config.yaml
n_layer: 10
d_model: 256
n_head: 2
n_kv_head: 2
head_dim: 128
d_mlp: 512
vocab_size: 8192
activation: "swiglu"
norm: "rmsnorm"
norm_place: "pre"
norm_eps: 1e-06
positions: "rope"
rope_base: 10000.0
rope_fraction: 1.0
qk_norm: false
attn_scale: 0.0884
bias: "none"
tie_embeddings: false
parallel_block: false
init: "trunc"
init_std_qkv: 0.0417
init_std_o: 0.0518
init_std_up: 0.0597
init_std_down: 0.0597
optimizer: "muon_variant"
lr: 0.0127
beta1: 0.95
weight_decay: 0.0
lr_head: 0.0134
grad_clip: 0.5
warmup_steps: 200
schedule: "wsd"
decay_fraction: 1.0
decay_shape: "linear"
final_lr_fraction: 0.05
batch_tokens: 131072
seq_len: 1024
doc_mask: false
train_tokens: 574800000
steps: 4386
dataset: "wikipedia_en"
MLP neurons of a small language model. Each row is named by its layer, matrix (down: output weights) and neuron, and shows model dimensions 0-127. Each number is 500 + 50 x the weight over its row's rms, rounded and kept within 0 to 999. Numbers have three digits each. A neuron's up and down rows have the sign that makes its largest values positive.
A block is one neuron, or neurons of one layer that tend to fire together. After each block is what it responds to, as a language model described it from the Wikipedia text at the highest values.

L4.down124:516496494476495542475567609491463478505494551545489485484449556495680497493500457509512532527503554553549495476510472497452521491507451494464508487537520414519530562556552456416531459504524509530549588476520538502532491478590512474553476505479568429573516517532533522505574463491508592438383610462533467471374616543523568499473415529465468502518514534433391460462535557471496490456375
L4.down162:541514474527409515495494460425574540427446380505508552534529438534515456516465554482534535498381537583473553528523529501458539482474456557515523497526502442493574540522511392504594504497607502596539462511556444561536477577521503461426418471464499539534407601493489471500481404481403499544480578570516475582446511520577641524606417519490536550428427549546478484476535520476587473556465
L4.down349:577603503451484547464516528497458488508519489583431462500464611440526547564434464559507511534430578423513476488578484540440520557490456469538503552491441445464410538477505480512495428547459471449545428553490477418520615463379564575502457339517537502541430474429623548529494523511457557543524513497438509505515525461564582457454473490520472590555469509523455540492508572480475478572485
L4.down365:550438459477539538467514545540449549436468563502499496448455487423510433395545512488570436482506518489515453446487480471482576458528476558498535496553452485413518365516539456529515508506481503532411412473580421452414587535441453544483550526500479442444636495436572473472545465534499593547443469439542538415468475446492540482411563524529462491491580512552484607477440508521432473497467
Description: Short interior syllable pieces inside foreign or unfamiliar proper names, often in lists and tables, right after a capitalized first piece, e.g. Gar|du|que, Suz|uki, Mu|da|r.

L4.down264:527528449561521471510493508518576426496510527468544508483585482584552454456505578480530469532521504594412486560529464497453522550546395484493535504496544514486457505479543478494470475465530554487520503575446561593479532492515450536575584373503500478411501526601457435462454493440501489549539569404488494601568437466522462517464415606588573511471509522520545503473430479466517539405491
L4.down279:444465431590436498533471453477502573542391539476484542564473552431577472498566440531589472550413425473519470505528506547499554485364537492499541499388528530540509523599555459410523531453480523467508549498416455487490555528445518451567584534495567497482490551505462519489422533433550513475403513507439470490636557441523393546458523615447518485631488460485473476555531490447431532504561
L4.down326:534512525543480559479509504539464537449429473484511539598521465414419404485502536554492475460515473560479403511569485503462443544519576532497487476464541511509497424495451400419460436459481511479489403476521470497508481422571592445478436486504393495531449492423554487485592526535469400541533543502487513531502516505527473507439486531478520479546509551473504474627495564582445528506567
L4.down510:434446452489471523489465406545444648569518511439508439453491576451405573483465580548519524527479511458543544510541513432596478540514563509374574483450511559481585450598555480406482609473501423476522474534512477518538486481444379601530610494451453515498550524486476431451510516523495504465441451468422558555487544542466513543473524563505511507477496527535506476426425478510510494628477
Description: Decimal points and thousands commas inside numbers, mostly in stats tables (74.07, 29,858), plus periods after initials (C. P.).

L7.down5:537570481446454628438471629548505451515503615474536535575424480521622495485548487509537441506464469451524466489463583540483480487470520568576537497581457488550513508464449466515461481483555489411440500541455414526542563573543455441421453502571554445492534502469550506452515552527463521573473496517473518498537481463542569507518543555443496533495452491552500529545517409565569484469501
L7.down70:465473499459533515489429483521452562473502597491502523556511595479530537476447480474586584410549442529498526480437539539488577541358539538456560526471604542606523568487418445532508408382465474468527559515411396536605494538424458467509458487463483483481502485525485443442527515500505468442450549520506554472484511452562544467510486550467467508481506451529418526429504464458574536562529
L7.down115:520583454565502587480581480495513430494574466486445494511485446545519506524425499648452455483444498534493454533634445446541503609412522425438522461448403437592535455434523550526542427570452521525467532546546387526478383481478539515489478440541466489542529473505452549461579447491558469421479465475473455455560433512564499446529478493557528472513472428516483448458541517528539453419527
L7.down149:491473471421509479508469549422412498473502444584515438435542441455437388567531390541558490543419509479462566504431472507543439390603511522498429504439533421520500438580523547479549592527560495459502529553434513491515533490436489442498550500475540432496514461497543478502553439491520514522508541457405498540356526560422573549580543517441548521381538633498455532455514517586508595549502
L7.down178:472429544441575535559489515521546472540531493481415591503499567509471544520535499457576471630529486552475558595442547486487508553515458621455478459497591543577500524512624511491465491477559564446467531504434534478503488593467563404495518464440477566496469441468546485416398502443518511466440530545522554353441585474463571507516436441476538477572470478461470534503524532526435503542452
L7.down212:531497535468549471547460496507549511577493578544420490423530581475416516452374592429490554509516490499560462554412550564460429480449528554517466547469497492495542531452502595412574427582441550488559489486506456505502575469434510471525551431510508512441469494467534510534445509524556449512564580496508459454518487438470515555487526494520536562534436402500499439446524572501525506494480
L7.down401:462519548443409523458473541516538437485451447487590532471461499582548506440437476548525509548518511508421516484515547495489447479487514521489487484594539464529429619609516597472486467525495501530501526567449493438480440493423401526483466502459611490527528450508473525438521510419490492431468542403426494386491497554463534518473480438502437545457563585551499575435561554465446487483509
L7.down490:478528457528368542532521510421536465465565590427404470464454518552472460502538470461492494443544486413489496446481502477464497479509549436498539403495529523455492530542500554462485582446556553434458495522478554486479482439449487529621484579503501512459481495519487518512501519572581498593525425499518532599452462591485466568517450513486585487515552555522469450471516518488519492528467
Description: Decimal points and thousands commas inside numbers, especially vote percentages in election-result tables (63.9, 5,592, 23,000), plus occasional mid-word pieces.

L7.down96:462470539460583494523479477379558517457441561596479498467473492458557479512504588540500532553460451603471463476590571569474530519531480548621579505553491452425475548424511398600582536507426468519483541522507545504529485566532478534541500462520516442448538491503525502509467524471529518526487556449521436513531460473514547632555497451536477560466546483521490503382594518492396565533471
L7.down119:536548470578531489386518545496505569494468477611535436476521485494482398569453477550436535544546484400567449548520441594565505481441483452499428491480427502560502465518494547504433606529502591559423557578435460536510435525548519462555582533513511503531472541510559530498513477443451502428494518413566438550523582547544427494466372491522544548526566482545418615517432503443544527557461
L7.down125:483525382492577495468445452423566521555478506510502397482452545489489488532528442561476533599531486500523546618419561516540501499577462439505506515477423531492586519450500529447471517461485511570510537400527458485493569416451594439559468592490475436461505531607499467505429497535394550508495545502506529450505571480555477463462489486509429584544520452538531468414511479411464512466425
L7.down154:533524570459442536496574440515449529520484548368530542465501474455550525511479437536443510410446510520519489482486485501522525451593460566529485458459489622547454513498511403514564538414502546451499492525388478470535491481540398482456438553503528508528470427513559561385480544517436420510576420584479514480455570467487451573483522431524478421588536519548515436455423527452489494453509
L7.down217:542572516536550485499450486528536519565609551512492434540508595538568515622460473509520472534445498547432534450488447563540528448581484445470564560482514548510475499499450527476476516465494421442461409507494502535527510466482548575557379411526582517467469512452580520424450417489491491491448576421561541467457501482523429460530544468511483511547450472473447513516499450407644568426555
L7.down317:582472446584562506519610548459510530424549495434469491728520530509537482527541414445503518441468492431504451552585593544523507577461429439493552501417460488476599392521513501487527472473505452561506573501526495467537489496425538551486538574564525493500451507490455550547514512462479517472497438486465571552524530532481494409449518499406425424518480508482473443480510468508551514520456
L7.down321:520556480515532463556492489473430551478571429523476518550492526479457455490501568519454469474437544483416439453467417497566554552476442435478591561505483466524398544529456505463451524521476572506480519572504450554490531439506406464496457501543535429563451467570531547531519523506504540458470518513477464461562521534490385383493448474584523539481593473548571551451483480650565464522498
L7.down415:466506474573562452465489477501430507565507510560455525503532503489569539519520593587537479493538491462489684521463478447518517564509499481549438428463489576460517515473440501426511494553500393460445534504463506514610391505499586549428476545453523511609425542579492435458420551433452471475462542486437450583450540565483523527501432562501479564432437472434437558488583446589523479503431
Description: Inner word pieces of foreign personal names, mostly Slavic, often in tables or lists, such as Krzysztof, Dmitry, Komorowski.

L6.down19:565464573518430521535486595460504504450523458452551432579410418598566508565533522604618455527512448578509546396610482504552522559455458512493569484485573524515567506548619465494451562556441539464574474557544483564494532533513422409549619523446461535520537517511496503522542598434547521465514528510552461439500423553509465551433455513503498622458500484484456586487421551582474552497427
L6.down368:552519489562497480593491434490441482462520461462409431463423506376490482453489510570480536506481557491513479466469562543492524474417473462463518530470502592405527449536559504462452591460453467468535545456501454530469411523459450441504522471511515538378517470468611548420473586536618472513420498501475456503529511521425602564439586536594517554446492469537470485551501574454466511531536
Description: Word pieces inside or starting a person's first name in tables, rosters and lists, such as Mikha-il, Dmit-ry, Alexand-re.

L6.down13:484404444493532532543483457472524513455498476512485568616460452480551457468499412444487521448483464498594451469546588475500525492450514541419527475585547576491620446545487599537573573542576492537521521471511475519507537550497399510511601497473400560453513635470567604490519449532560398471483492506481531532496489458425481491453530529580492504422482621421346526522571551467505541431436
L6.down302:502512506575433486508492579525460411445523465482490470477501460427543464468446390527494488473467400418518401431481500489485462340469531555544530576577507481481501469495478505504542440516516452464449612497577488514510475502508463513498465536454495548594434515561512544501502443507507497468545518449574519567443508524637514546503484473468523548469497506490478487519520454521520537502551
Description: First token of a surname right after a person's first name, as in Jeff Beck, Eddie Van Halen, Andy Warhol; rarely a verb/preposition after a name.

L7.down53:479512495509484538374523462446488522547573519437565511547510432523555497586388488494475463556454553556517491465463534547509454548550525450489412542465506354535490547477517457575640503391526501458453437496505543413512548541567535590460469493502510466486506434451544517485423582533397529493555530507503468531498567540493426572466501602421424507517405458541455570451479482513502510486492
L7.down273:560496499429504518489491598561550440505418530454493546451603515475460404429538498490523492538474530478594521488502371536500558495480524500453447444430473586534630506477515445469597476523559550513488502439457468497372513527511478542428565515439410497588556550507437556532561477557559493524484491470475541507506511466416553429506597525512403530565570497460457483519462590531416483547480
L7.down286:513440506507496477479514525485528438464490513459513496549476492449594570458506510508511429506486528529433512442571482505569483480509559379601468370394466513534496528520407560439409469553515456444461530584550482578435473513494434484528571471561566501518383366463474472490534575408476491516484529483501456429489515482482460456506449471601566484498424506471436496514604424500518536442417
L7.down323:491438422546412448486551552572542482435490532452555464563518500525524592520504525511522530553515466535507447498564523555470491514537442496551389520522546514510452437577598462498450473510507503531392569514534485475447436501474577488530490429505503512430541546565459480494469428437546466537503545555557562576576465518495525515449502436495451597495453508501493458537488527523571590515494
L7.down384:526491606569497552412494574536464480436478548422420629546474514406536494475454507548634558483454567568536438410494456487552557530524437535461505519567493523467503431563573491572534456517461517469538527463496406500444503567455481509502473453518382478468591490505536499416493541431556429481413534586491572536498523480474457556393521487476504501518568509459480515474510595536497491471461
L7.down394:499536582562492478549506572483489504386538618461485425450494590471517528443446468506521439504540519524582415551458472435504516497603459503500572466527432481447446496532508474483455405593536564477554512556470438422472532489461430570430483388528451556541529492429480528463473543531432561506500489622506564557411523372479455468533490539493452448513490464399489560480479525506504437515441
L7.down399:543506582545527463489574541453574524564565439478505518592492416481489505446535429495528526521560470351438583463569539491466486546514449491476497510556414481494441418562562507630591425449474380591536562474509571463524479567468546560477548537466480502487426556500511522579476506472510405437481456529549514461482537618520551556435465451412464565410512457526493483553497525502584515481459
L7.down440:539543500556536444548570446498530537530444477607532463546554472417443467453463416522565525423454403437459525513502455516581531448433500548414482486532549464513529547498521493475562481511534479545467480474447498482551476533507429529458595438509458506445499600533576442583571559497508525552523510495420543526432548481548478494508498529512520403476460484427472517566543432464443514568463
Description: Word-piece tokens that begin a surname or a non-English title word and stop partway through it, mostly in lists, tables and credits, e.g. But(ti), Ca(ou)ette, Live(sey), Le Cur(ial).

L6.down91:464444430440504434427461503556503576438612554422492566490526422546584475556525499480644449484608468529509488497527556463515517551545513543478421538547552568481518468514571481544538540439506496624499496518464569554543471437448487454491483450371498483555416463526507551517565416535449428462426552575516480537495558421486530531594417564482436463478566503503498548428621514516462537479558
L6.down155:453546513496550507558605528593488537477551468498510499515476596539586552652517525503521530577419491541477576583553478413524509641489553453432568460456574557472473506488541429436520642496506509487550540464473449474458484455531490447525536449516508522527534362460483530443492478462586520467467504530525493533382571500559391469502456507470484470438484550448449473460474464495608527493505
Description: Colons and commas that split a number into parts, as in times, durations and thousands (2:30 p.m., 3:47, 2,500), occasionally digits or word fragments.